config.yaml
num_hidden_layers: 13
hidden_size: 768
head_dim: 64
intermediate_size: 1536
hidden_act: "geglu"
attn_scale: 0.125
parallel_block: false
extras: ["capped logits"]
init_std_o: 0.0218
learning_rate: 0.0167
weight_decay: 0.03
max_grad_norm: 1.0
schedule: "wsd"
decay_shape: "linear"
train_tokens: 714100000
MLP neurons of a small language model. Each row is named by its layer, matrix (gate and up: input weights) and neuron, and shows model dimensions 32-223. Each number is 128 + 24 x the weight over its row's rms, rounded and kept within 0 to 255. Numbers have three digits each. A neuron's up and down rows have the sign that makes its largest values positive.
Before each neuron's rows is what it responds to, as a language model described it from the Wikipedia text at the highest values.

Description: Event/location participles before prepositions. Past participles and verbs for origin, place or events, mostly "born" after "was" in early-life sections, also "located", "released", "died", "took place".
L8.gate423:106112109121132128162122106168118147155128103151126155048084113087185168120107097118146124122169153160156130133120131128113131129122101119092103131117109128098122128169120111140090110143151192121115089171131124154138138134145116123111117123127140150128152150135121142151120130135112186112117113121125180135133056078140126118090138080156171120149096161135167167120151121102132155088132113086132103115129090109131105093068157126159142099094110166121128130124132090145154143163132088113075145114145103106107130140121151145143180136065095134133159090151156083118084144168139077122
L8.up423:131099162099090087141110084110139113117131139143120114162136119042157122124100100114160111122148112142118178126136135115120124171156120136117088072088153138113150134109132157096139097121100115103180135130089144138126105137130144129156136122132122119168124152154135128067066137119110130149104117118161127111149107128148136120093106116139153105118133119170158157109094121112104127096110160120144118125133181178115106100123135108151150110129096150148147123073186151100142138154123147121115095136132101132105126143143127117142140113149082135130135113130107106121122157119121108154

Description: Competition results and placings. Tokens introducing a competitor's result or placing, mostly in sports results tables and brackets: table pipes, country codes before player names (SRB, CZE, AUT), and verbs like finishing, defeated, replacing.
L8.gate27:076128093169113121132135119080136119205169082098111112113117107132148126171159112141131128152105103184107112141177134095111113133148151110103141175120053163041117121131113093119135134150130169147103154113084136141124119134099144151123139101136129148113099120127111140150099137122083111109159110129108121166106107115089157102120106150096109133143134160148152168122111089113119111109119130134115132109098137141105115189132094152157149181138106146138111108154100166144088155150154157144158164137152120155140173099102102103101114142118152177142136107123121140102103154102155132161
L8.up27:092135102137102088136085099161145118146112121115131091118107132140134126106119117155144121124144128151100171088114069143134131122125107149119106117084144096121119134117126090134089163117127129153106146119119129116117116121144119114116139172100115171134049111123129114106131129133108089137177152131141077136128118163143107107155132137141122091110127079153086114085132085104136093099180124156078146152160133130103102172081138128110140086109125124123103130120096136119112136154131105095118135139125123138155131136145169107141119151125132108051159141150142126117126081150118135131

Description: Passive past participles. Past participles used passively or as reduced relative clauses, often after "was" or a noun and before "by" or "in", such as released, built, developed.
L4.gate129:106125112119147165162150142098114152100145136107147147128127171090143173114131104150146157115115149123156154142156178148118130131119176152120080109082111127141168113133190124132134175150174133132125120147129099081144149135117148084117134108161148146109128119148129128087136132110072121157157135122153143162109112085139158180101135180155136117136084108147109110116113116118136142121167156152073179119095094163154130140116166111142130063167119144129136119105171106099140143134115086140119147125158103110145131116133162121115123107171142098089104087117123096124175135136154119155
L4.up129:123114128114108116090141114123095148149112135111137100131136187105138163124102145142148083148121118178137148197144120173148131123150113101091094101156116187107139100095122137142131135096082120098128210155138148131167117137147129147116185087154081125083131159129070138109081147122126139131113152134144109176180098090138115142113165142150119151151128130169131127105130130140144172103096133150128158130097130106141106118139070103135150101148135119136136169127138093116120147084127108103127142105125090095158137168128126132140141099156139114142179094116167123096105134116100060104

Description: Degree and modifier words. Degree and grading words that set up a following adjective or contrast, such as more, less, most, "-ly" adverbs, "but" in "slow but steady", and "%" after numbers.
L4.gate54:108141167112154062140148129105151129131148124116124135165107148140112136156102100109149124176123137156112117115107086149157086135140146152134134092140136121095139177134122109156170154129131109141132164158105091119124108110123125138107073115141100165100091145161122145138161151170122107137115108147164145169163105145107111125089118155107142135125134102133111142133111128163150134111140129125130143098111136150073127107168098094118126127132161124064126182117134135096117145178120169141154126141125104120139106131128142172107133109124123117108147161117135157101121121087101139162
L4.up54:138094122128130162156130118102094117121152134152080135126123127127135117162088091128144164161127127113111111141120137087145119112131116147132101175110124125122118118152106155093118147139166058161113108148128107107148147102148144099115132145091118133169183132145108101133159152133175141095137145113177136085153123108126114088122122108149135132134130127105146146144127089116113138126147148102062170164091155121129119111185152124109142152152129094115172151120154182095113117119151127161110136125152132157153168105182131110130099065123119131144133172132124143134112099147112146126

Description: Post-noun naming continuations. The word right after a noun that starts a postmodifier or name, such as called or named before a title, relative that, or regnal numerals like II and IV.
L4.gate239:081123098133103134172130138105109137110102095159125130116141114128064120139123117113133153099114155142099152132137158152122142165114081134118100178127108170124117109141118142144122145103096123126100127140191113110112165127073152125090156139125107107118131136105088145108135130140154148129131088098103070173126121128112112122079125171124148126105148112144135155165089075119132112159128093185088169140124109149124149126108139108134110137179175152148115116137146070154150150163079123137095077132138116160118111132096104105155113146088143140144179130110103122103147134108117128117
L4.up239:113108124081115119126133121144102155137135105138130142134145099124106099129084100126161175151118114149073100102103157152111137170145149099079114139130145111115128098108146096127104136061147165098148163127137110138126130086092148122130110105119128166122142118122120134124134114104166174130146099128128084075100120072114116072096172129123157152140148114126138111124065140117124141119136075148132138111127114150171103083155127166143127148186149137164123120128098122147146124140146123141119158146140105125159101119107109123182121123115111125106150117117128130083139162128107161122

Description: Country tags in sports tables. Three-letter country codes and country names just before a competitor or team name in sports draws, tables and lists (USA, BRA, NOR, Netherlands), plus weaker hits on "lost to", table pipes and "\partial".
L4.gate303:099137149133108148142106073098114098136114119127150124127101154164154150104119088115158127136102133146139099150107085087184126101139114105124127113115076131130075139151100154091110163144132142140091133132085113147141111116112094102139143121118186141147107146162127114130119114080110128167171109102117131109121085116113165097169118123091161160096138113187102166118069109149140175108130131131166162148150116097150118103149147101101159151129141107133121169141032118141099094166152122119125154099123091109165109121110144134161150146109125126126143130135114105152122129115118106151
L4.up303:142189096112150149158101095110157109134132137116155113138131164133192120101107109106099124096102102143085053158126116117155118144137130097127116090100121127151072159129138141123107126096104135155120101124129107141110116078149151128142128124143139167147145129142135115117110144128099085150146119139117105087164092142163103161110167137117159152109138196166117168130099121149125147158146162140121141104157117113139122150153142114168147111168125165117119140110088153148155095124168115109137092094141125136148083097092115144171134137115112153112118089150131115135134127083130113131

Description: First names in name lists. Given names (or their final word piece) starting a person's full name, often after commas, "and", "by", or a colon in credits and lists, e.g. David, Jean, Alan.
L6.gate283:140130154144180112137192203110111104110134108137126166132111087145101111148109132125161127066165116117148139138120083125152111141111138119104118148151175133113153144147128136130143109131077095129161060139136138139128124137115089149100094150098097143137131136110141124142112138160119150158141115117139143151107152165077148111157167094119175104151117136136163121130110182074147141165107160151079126163111118129109111090139134140138151152120071097138129157139142112115114136116125145095109189120118150141102134113136121145134113149158114156139148125142147092086119121146136158095
L6.up283:114088182122180094078110163100105099073138150171125143159093123145126100135103163105128123101165101159134132126103124091090128132111108117131164139138104088084188100154097118120150137120154107102103125110130126120094158099129118136124091095143119109126135162109098091132103121143136160141172094119137137108112129120111159113125157113099155145113154148128131127150142133085124107129166148138129097153155093120152156114148135125159119139175064134099121157079118213119144111136120099140154133157105152124160165100095120076104143118128131134102104117134125125153108112175157112107

Description: Table row end. The closing " |" plus line break at the end of each row in Markdown-style tables (sports results, election tallies, filmographies, court cases) on Wikipedia pages.
L6.gate255:121143121132146070069113134141139200145117100147086131134133115123109095143125061100103127147117151140118115128125132111062104141131135125141135165135174134120128134135177128141143111162151137091111162111110127157126151107128156137102135147114142110123145112136069132122111102094103099087101097113162139134140088101142120136149125160129148174109137151126136133176140136097132102127143105075169101152114117158135136103116178133136142097155099161110130096151118096112142093151105127174116153119086118117111144108069129162161089135127110115120122130168100141096099137150143122134
L6.up255:174123151157127120147108158119101091160133116126138092112151111143176138159113119131137137093106159135112105101165136144125169169111159126151104132139173127134149142118137109147123151146167174172124150139174142122128109114106140088099125098115126098186134141127108139147172157122094111128113148144155143193134119119171147164162152120094142143174122128120147114171111109121128133134149103104129070124134104140145116136110123173115136087175141154120153143123158099122166095147075109118129122116140145072136074123126106116122119131128157125123131175084127112125130141129148162105

Description: Degree and superlative modifiers. Degree words that come before an adjective, mostly "most" in "one of the most ___", also more, very, further, extremely, widely.
L6.gate813:089110108138137120136121147117083123168125131123154145106149109123101131180084108100134143142163168098108127134061101111119102131151089114142104137123092123085164171131116124128176161157131093135127128164106166123142150130163099170091114143102126096104106138093101108088093096126159073127111118107122138137102147134123140141107180173113109118125112135134127127142100097140103142127148133175098154107167132132087179130120113118144143151154090084095146162144102146100138135129166135138125125101129189059114097116133112092113149131192139146149152092122142138153115140137116146088
L6.up813:144134141123103119138178138139128168130142110111148118124126179119128119162139141116123105142095182113134082147106145134084100141120112153132127128107137120120128105124172137142146175111085135137119096110111080144138110126135119123107085146098124133156091101123102089140102164138129118142129118164106148126152155137099115091086117118137146155130183123134160116126150087130135102145120124107089150146115139118144145095110172131176103136140150139131171158119140154145120127113119164083158130126122103112154122093126098147113118124158107141102116132097098152132147152121121133129

Description: Name-prefix codes. Short uppercase codes placed before a name, mostly three-letter country flag codes in sports tables and draw lists (AUT, SRB, POL), also club or route prefixes (CD, HNK, US 224).
L6.gate1517:141147139076136090132160103118166123164127141121136135110096126132153153133175124123145139151089140153119097155144116087128121112121142110155097148151120141119107135086144060101167112145113121135110130144135139145129163109096176130132114147119129109112142078097119144100131130130143141139176087089134114123160125169080109110132121132122130168139146131150150118113098146112124128173126144144083158131144122129084128138160094188137119152073104106103090135126124135128132112158129105126132116125179109174132104166126098186117117126095146111146125124122102131133152153101145106142
L6.up1517:123097107188117137111132076097172117166114147139148100099159148136146162160116124120115151149115093105159121191127086149144110096138175106143138120148156152120165138122116110097117178148110112143117095114139144144124148120093124143109124116155116116132137139135133104150128135111103139142103106151142161150119143089106152128135104119140126076096144176158101162119078125130129141077174148124105122168140120124121130132142122102134138148131111128101051184169113140146165136171120171087123132144137159151091104157119126156162106179072166147101116108128164089120113180099112118138

Description: Mid-number separators. Decimal points, commas and spaces inside numbers, especially decimal-degree coordinates and table stats, such as 51.28278, 1,675, 39–9; also New before York.
L8.gate132:130107081120162158140200169108149168112133115077114124149139134131106133154115113151115111139131142152163087098132144150134094116137116098126096198126103123108139112059160132123105119136149157128140124104125092090103166127168157151173132101157144128142126108112127150113190120116162123134163098111107099124151135132142113113146184161072130094167155148145158104135123157119111112122103158123129073132131121132146185124178133161105132172110143153143133109164137152109155106155128134157128159147136095132124162079146094142160142095073142069151132165119090107155088099154110174138
L8.up132:124102143094145134145133160173144170105152096113111108159119151092126123090118095160114111125138115137140121097147146116118118107121110091106113153149147102120091127088150156143169089131154129151134167113114144150146135104194176105173128152115085111163112095109090173107135127135114125108170188067119135138172134127160096160121135159158131111102176155134108109126158134162109109129135157128159091116137160162156149111172124124132161151131127123137117150220078089135128143154143130132125135137139123142115144089137109119125141141096108087144124117137153138143112130149121096135

Description: Personal given names. The first name of a person (or its first word piece) before a surname, in credits, lists and biographies, e.g. Theodore, Lucy, Ric, Vick(i).
L8.gate1100:123134136155165097160099102143074134121076140128143158127098123097138126118183160150126183093129116122155149118131145098136140094092138185107116136118113099129172128134126174150123066133112170107165125124145145150139129142143115096103101139158098122151103120151140113091133077129133111132103075073098076160101151130150099141135113151128146139099116082109152164151108118071105135176177107137109158179136141125148107130121138111111126103122111124123146108112145139125121086141155132127146118167155122112176150093082125111088148099123110138109119127143151115115147140135082145100
L8.up1100:148103089102149151141169132150131124087129115123091123118131141089145126117095101109146107136132118176110091122129167149112146170115137121145153110126075113143175146129130087165108139125098125122098166132095112160109155156113115127125152089127138174104120152107145144156102133134079150146129091108147135138111115120136117149108116139099106089127120175070129125131178159140147138159133155157134088142138160148142158114108104138113140106118101127138130114110126146153121095155117168065155100112110134096072166110125181142127135130129124078139161104143158164200093127153151166130

Description: Field and domain nouns. Final token of a noun naming a field, doctrine or cultural domain, ending its phrase: pedagogy, internationalism, architecture, music, culture, tactics.
L6.gate494:156134127147109116107136101175112164149124128138126167139149153125148148116135132093170147139117136109119085127116103146122125118106117173125127122164119168123173130116140124176114106135163109124152098141162106141125127136107117118141095146122073194159105120092132147099093134093135119130130121117118161169115168104152143127156149102093131156130166172122112174166093143158188124108161149097107124108120108119153132148080141153129119107125133169124089146124099100121108130147133104134125089128123106112099135171113154097167152150114115119123075109175126142141119140099118142162
L6.up494:116123137091137143098120088115140121108145098109128110137123084075114112139123062142138134159106156131169102154113099128109118130151131111131163164121094127131074138127147084091105127102104072111129151153165179121110149156095051138122089130086105128161098127112156102145089166166083161081167102143148163131167130132090124106136167135132135137117157118124152066153112149131183145146136182123117135116180132139115145144121109120158113073119164118136142140126122090183129128147127113134123136152129139111140095131144089110120126149130130167163099132140153082122152117136146129089

Description: Word-initial F pieces. A capital or lowercase F split off as the first piece of a word or name (F+raunhofer, F+ury, f+oxes), plus numbers in table cells and a few verbs (made, does).
L6.gate1126:117171100109174112130139131160148108123146107140095120138113123082104118114142117114110173168130127143148166166136141118097123068102127155080134125114150131143122147135138101155157088112068183091123124133117111107166168164110151110183133102137146089105168145135138125087131117114146145142130095106113152157101113128099099113143169112189137103161117103152157135130131142141152136106149137177117167129133124147094124145118110136145130083128105138118122149136096181158112127147114119155084126091139131167133127127142124156181146120115142122130134128119095161127121095108143149131
L6.up1126:143117105072095140126123119111175125171068121106133129131140107132122149087150138149103102128111135148115118157128120188111133109126139152128074128120098125108134124169144124123139143123116107126159115124092162155171134147104194132184149147123120109186098151105161147107155120124130112168071123140109118119125120078140115117143118133126105079121123129102131157122147118101123133160126127126144142109091126134131155127159132076098153079101054138136087126139130089091110113121086095111120117117109112117129154142119108115124148084119125103151173138137148110095127154124141132130

Description: Decimal coordinate points. The decimal point inside the longitude (second number) of decimal geo-coordinates, as in 88.528056°W, plus mid-word pieces of foreign names (Yogyakarta, Chatterjee, Azerbaijani) and table separators.
L4.gate200:104174111129131114128135111109142138146144129101134113106112119144104139131122118125132127103137135150121152068095123151098126144139132137147095140145119165169077140135108146155123120121105118123173121144116115142125119100130128177124133166105143140121124157160134113120109111117132095145133126149173115120127119092173175100134161144170125142130124077136117112150132116160145117104115106166075119106104132133125129105150128139082126119103122150130120117120130151145125159103131090155080148158135127118152087166150145114131119059182104161110114136113125146183124135117159137188
L4.up200:150096141121117156128130115162112138161159127100181108106128095148154152124112087126143145140169151142089129139125092098159138119120085108115121121117098168185089131111140125083121116153170065145133118169155141140109125123113091162121072146090135115108162155117088117157149124163148111103117147172151107135165090124100126149114125100106157143182159097115129139133121156084135142142109162157120118109098140123135202161145127160156137132119141125125128121124099138140129142092145164149083127144130137144155134135131108132120163140126148124152130171120159135062127105134142146174

Description: Post-verb adverbial prepositions. Prepositions (mostly in, also on, by, for, opening parentheses) right after a completed clause, usually a past participle, introducing when, where or how: published in 1983, released on YouTube, married in.
L4.gate1082:106108116084128107113102146146139107138138107123104173123157120119130091139137114185123133096138102187165137134140152160134118159115134156105121136117144153181102169098119106138105164146118107110087157130136135136153123135137086134093138145145110104119107108101109117126106132132151174136125110124095122102145119172158125169124108091153147136186106124128128155162134149117132085175114150109105116127113149095122071162099127110129173092110111124115162141081117147117106119135163073134145112141119107081147109136130152122137129131107174144098137094138147105121130130120115119115
L4.up1082:129142113125155116100091119108135130135113127109127108133152148097161114124106138144181175088097152129131102184101202135193092095126129134097103112122130090147162119126120146138140114149139122137133083112106103122094142107139107087142170125150121155132154071116119088132185106144097147133139058148128150092107135124111072116114178123124172130142123154118081099139134087114124140177106114154153127103140094064131109144141117137124145137174111101143176124136152167128091143126137129128117158156161123124095128087138173141135107126151151123095122125126151112120136150098103142165

Description: Passive past participles. Past participles after was/is/were in passive clauses, often followed by in/by/on, e.g. released, built, located; also the "20" beginning years.
L6.gate1155:130120116121167113163147086152161077129116104120119154139121150113151148075122138145128123141113115149123138160125103104117088091104121150114084136130112092161144148126107140128108124109095079129120173186104167085156127134136135115132161137103128116162155166107106117132139120108119121109114102142140143143090109098134125137149130120150185139092147148152150164163105164120106100138115141127106135128141152106130141112130140142130129124102115132122126129128165113097158152111137116075124110154127122156137137124148108101112135148166115098108092092131147110123148164077122111147
L6.up1155:173106147113133147150111093114101136122140135133169147106147168148150136153114139140097109151124197149127173128152121095130099066101102145090126122134176111099111116096121109111119163086118115134115146146138126108101106127111116130118119116149113152151122184147130150166082141118110088134103122145149150138118094104134135155119132140095135129111160145130079134141125110088161113148131180071138141117103172119132133082106142123123109101117110183161105168134142132163136121118126111111134088160163076173122132113129106141108146129154109118100181086108154116120161127126133125120

Description: Preposition "in" mostly. Mostly the word "in" as a preposition or word start (in the army, in 1955, in the world, in-experienced), plus scattered table cells and numbers.
L6.gate64:105200128108139079150099144130149105152102048170141106135159114120160144133112139103148143122163173116068066108140149117134104168136138140124101177115125121120139124127162115086130104145116100093085114109122107122147072151124150129120119125181112152160119150097095137077116143164159116139121136110065114073123169133127121101164073148124152129144153105138127161118157084157132182095117121122153129124149117138140128163102127146117153125147145130140146117144121106126132212134135131094110142127138090150145147154148097094132139105102137156143130107102098180145139122108131154127
L6.up64:167143116131125114144151116145129127128130098137141127098138125139084110111144153106103132088134131129133157100143131122134105129127140107151122112155123137093146125127169163098129142086133135134128168133110153114118128122145132157103126142102112137129104142075084115137151130116132108139123109119135126139102085112109116157152168103129108112136116184152156146130117105105151146133135150152089118148129126135145144117135105100117135111105100123153151099125135167142144108128146149104131121144151074156166123093127123112117124134132093103114117139176102132137149120117130120157

Description: Capital "I" tokens. Capital I starting a word or standing alone, as in I-10, the pronoun I, table letters or grades, and Iain, Ilford, Illness; sometimes US or CA.
L6.gate1494:173100128101134098087147166117089139110100171116128177142134122078176098076111122129084119167117144149134137091138160098147100124099148124119127094130162124109118137138154121135085153133136128125119147133111142126116124142143123160140095100153149132116136098139165108148106154146135126109145134122084083145113141163143094101130112132130123132089107179104144132127101125123130147112159122149129114114146117143112145176128111170102183094167113124110123125131078105139142132145105119095168149158153150123146146183139128143134168151103130131137116150151153157152110185113114086152
L6.up1494:132112115122138163102114111120095113094085166157165163089130123110117121137159147105109144127106179133109106149168143138156141102105128143146096112169097109133121091099148086086165100131125087118110163107166105136147116079117138090125126121095103121138047159129151143114126165113137135123123096111131147116102141128154129108168125130172102127143143113064121107141106129139157101125116108106142151133174103136103117117159124167118150167116173134147132158158136144129133117131144135122110122115146124084148117118132165172114158110075133142113109148114080102105153193122111141175

Description: Degree and comparison words. Fires on degree words placed before adjectives, like more, most, as, very, rather, less (much more popular, most important); weaker on odd word-piece fragments inside proper names.
L8.gate1451:166100150098125129119148098177132121124109131145162099108122128163110098152072074113090140144137168092131111103109117151125108121107074128133133106112103100141142128164127113105139142154096119138125149197140155140128128131127125130126127126129146136127140143093162153061162145118117124113117110154103131141146152118091155134109123113114131135059126123115126097163131102138134142164131123111147148138116149133146175111157147133078150151185107128183122141135158103140117113161137160066133134108101129111082129103150143136127191120136125161107115144043158139161108138144144133113
L8.up1451:081105155159151130145169113152139175123147130146140104059114108140101113207157130118085104128122145123110160136096162133083139153141106119136164099142144123086128145130151130137137146115063175111124186142069096162130127076103156130108097145110123143147110108120130141145101142120124109137113144168142130142098136138118130139106138159130132118099121091158129130101121122159142151127122127091149123138105127119127157133121135119154164105134138114128127174157108111127120079115133100122142110095125123146154140169149111123131144128101106126134107125133135120150118093112141123083

Description: The word "in". The token "in", either the preposition ("in the area") or the first piece of a word like institutional, inaccurate, in-person, often after "and", "than" or a list.
L8.gate1460:149123150169133144122143154120140133170127125161146157121146150110110137145139121138137101114144151150133104121128131164155128086135114165095177103163096149087108161152118095122154128115103098128126117165181112124154094103122156115126096146131135126141133196127143159156116124121122130134141122092103134142103155167129134182142104118165148099122108116143154133103161117144123117124068128134149141131121099137091136130113113106115159164106109161130176106187159148134088139140132138160109192084134112110130122123072123143127127099119099116134083151086110183150119112114102070141
L8.up1460:134131136159144109096102133088161120101122127132122091116133153159148143134131121098086136130137097069083122103160102140163113137115140128110165132124157193080090166137103113115117088137168132199131140100125126112123112101109107124134161178145119151113100099125119129126118144133182142109136118132093163156131125132112193147140084131143129149115119130169094070150113125111125124125139156123107145108141109130133159092118166110084135137092114141127111086160129104117111117118195096147111163119144090120162148114116172165111097098116144116110109124139138167117129133148126146129

Description: Abstract nouns in titles. Final tokens of abstract or conceptual nouns, often in book, song or article titles, such as God, law, inequality, Relations, conflict.
L8.gate540:094093126151122138177140079151096178116101090122105124106151131122125127120098178096149159150121133126082144125121157159112111174102111117116117120124098170119150119166087078138154140123111115159133114113118139091139121175129119125147086132118152132126144143144127124127128093156177161129131148122157131141110097127132106129112148088061125142120101131175129151098108138137105181107148160108121104150074086157106097089148128136115181126101165116100088121098136074128119117100150168149116120125138142108167158184133093109145109110129114127120113104134098135142134135125108131119
L8.up540:129126130122152146130120114162131145101120120136145111134147147133142115134133133128142140163101114113129150099167147111100201142125137137131139098127136160158110086156116105135143185142079138108123137111132105126115144184109105130124154136125094141103123155157167138125130160136149135106136153098164182129109146145144124132118186118103095175117135098132096138160152143111167127127120105170146126123083081108120137111098125132128155115099139080110107136120090107097121170118191156157121110131119095085140100156150094112124144144120109134101146126113115094141103171123154177130

Description: Post-comma modifier phrase starts. The first word of an appositive, participial or adjective phrase added after a noun, often after a comma, that expects a following preposition: capable (of), many of (which), composed (of), based (in).
L8.gate835:144145148107121122132137129106109119143133120092143105114174118127115115131136076168137159105102079132129102148148126140103113098109140131102120144089160090159145128119139166148094098097133097125144149169126139172118164112134125151125117102168122138110134140122123100167141093141117124154172099125114089126126125132112102124125122142118131126174181106108157150137099093114130157122159137159124137070055166149089114132103148106140092095112152154179110131134174066114095132162072174104131118095124122155126133138123120163151135086136144163124112104162114098142105122134130153136
L8.up835:148140158126133141145156118142142101127099127102125129127137112165147171140136106148170173158154097099135140107203139102120104122089129118104101106107139097166177114136152147108101146159124126133152191126155126116151111118084149133130153133136168121153117134096124137149165109118126090152162152119099084175152131089136098120112158123155143116130129101117129159100138131146157121104121085154118127121109110178125124176095083129127127087119118139156128112192145096071139126106133121138124102108136094154208144134115113100135157103130130134111118099159104119093119116155114141112

Description: Table cell boundaries. Pipe separators ending a cell in Wikipedia tables and infoboxes, plus the decimal point in decimal coordinates such as 119.990278°W, and breaks ending list entries.
L6.gate1182:102169117150149156142082099119129102129117103131149127141143125099116126117140124153164124171186135129137104138135186131088140132121134160142147137133121103092079122103105122106149131123177116103109118110131094145114136120133098163129139175084137130117097125133129132128128152109124108133131129141137144135119173146114100091148107104135140103111152110131161095108113127148091109197091152119133139121121093105158128084119089086130104144152160112154102167134123155128128100104152096155129121102109120155146124092136141143099180110115093138165128136100086123154150123131151097109
L6.up1182:098136115118120153181091159112101130131164157092154143124125063179121148140159113158096155122083133163106129119071112098107119173091097115138110128178152169139174112124117131150126120134126140116108128118161099169100128150122126159144111154143128113127133152121122148120126095090132142161126117113110106162087165116142126100091133138126113132146092139074165150087113102117136074092152140152175125134117153134170133129142124164142161119097178108121123075126111122103123098132118092120126129099103124124121146123132140165145117123117081119120169152170119122128112133158138131141

Description: Word-initial letter F. Single-letter or short word-start pieces, especially F or f, beginning a word or abbreviation in lists and tables, e.g. F in Featherweight, Fillmore, f/3.5.
L8.gate523:168133130132132108110103129156129085122108148153132135128112126105102108140137118152150122142170159119123180119111179109140119145113151154143152124127152083113096083106133122098102111126127159096128124106178096092117138153189138150126117105105129141161127095113115147081097121108113123138146157136109136149177154084118136122107167177151086115154099122133166171161159158150081179121151072139165128140117146132153150108103118101117141110138125145136115153127143115129119122118109123154107135141090127129114181123135161134122163148141172107150148124100148141104176071104125190120
L8.up523:103063134091153152177113161127141088133120106092132138139105110184117115104193135122127094159117153099158116093113130085118075110117120139097203130160130121153140117168131090140119145109172101120125137107108138154173122113148152140124122110143144174111111134163146111122106134141122160104135113128117131102130112131116104128158137105127139091149125121145115111191144167117156092126154132125133191137109153110142108138093100188161115082142138171144068156128102151132118163109121113117118110080136126134125186089110132086161137142110116132112114135152135118136148126156144144139

Description: Word-initial letter F. Single-letter first pieces of words, mostly F or f, such as F-erencváros, f-ierce, FDA and F.C., sometimes C or b, in lists, tables and prose.
L4.gate1316:073110114124121140160124139102132117131102123116134106130121132129134101106142067131137142129132118147111113143146130125134112188142147149097106151122121122097131157133123142151118124134120147100115129149127110122154134124077131156127125098143146163114159141109165081103124146157147116107131116107139091159099093148112136157114145119131112111126101134145140136148108161087131125140122151121185127141118115094128147154098125121147182144121112108178080114147131176121157113140088168104144101160116151146120170119079104120137091115115160133107109081120116123104116113081162161088
L4.up1316:108130156148138171135124182139115162134108103127116112168118130169166157137139139123159127094167152102115117131108156113139105112132083119129130107083125124105106140134142109152105132159124138103104136146094128121187166134102145101116134090165125112146126139111126139064112114140088102127126129118122139121141117158106110109111137129088166116077087134103115117114172139163163100098163139148135103105134075123127148156110099161108158131163150148158141154100108188125129151150111136134135131111143138122115098100161136167081070106141108131156167101128107145116148121088187149187

Description: Start of new name. First token of a new multi-word proper name, mostly given names like William, Jean, Linda, after table pipes, commas, dashes or "by"; also opening word-pieces like Plate(au), Dem(olition).
L4.gate1314:164150143131139151136141141126120148089100127121185120161129103142172145157094101127137126155129130100114135124119105126131125164132169107091121102078159145119115153064109130151135148127106134127089121167110101104079152106116087155121131116131152163163152118139094139117141096124136113160101143139154139139124100108099133141176117123103087167135117129129124150086124151149107120136126132096123116132102151156098181128108119112138139114129083096124163169091124137131151152126117119125140089112120093145138110138192119115095135089129142115145150156124127163111116066113156143095
L4.up1314:150131112139128133118147134129099105129116113096193123152166136152160113143129094175150117154107168092126117116157086135160118128106121126139123102126144110196115132138109131119142128141140116085117153110139116119099179153166088089114134154154128097133126164125124111113115077110111130104131129101099124138111151100144094111158084149145103142139147160105135128089092119106098142101140129085090075146129108142126130119143173125112143070117102126145143100148144112134118101096080140154127115113158152150062133151144119115067167126104145092116122129115124162094123147120168146144

Description: Abstract noun completions. Word-final pieces or nouns finishing an abstract or relational term, often followed by of/between, e.g. similar-ities, relations, differences, ide-ology, theor-etical.
L4.gate812:111106122132142120132121073082178183116109108147101114094124113156124150143126128127142141146084141117128192125134121147133143160102144169136155117155129100135065124124158138148133135177120097116110125078126061177141137148114086148132113142103148169163107101167140167139156150160094154114098187094147112118121091098135154123116118077106137106152141097101143135139097142122132151116122184127131088099146149129139099144105176114127126092153148132130104152100109134112119148104126102150124122139137114100084178140159108148145132077113124143123154116109187117127108128144133114135
L4.up812:141066119084142123092126112126131107109078109150106107122119151160181117143067142115138123150126147113128133132115140161093134114115124132143133137120114167109111156128142138164099141095120130131112116123149134166114071136141132076120127135129155111138162121142126146135123112153116132122129156167119112142146128119144127161124169122135119126151122156144071147171106143093154145154108127119125144083151119081149125144131110169159132142123131100120122143123139092133109116124113160148112131140107184147163137185151111104136123105192116140143107152100102167133132138179117121142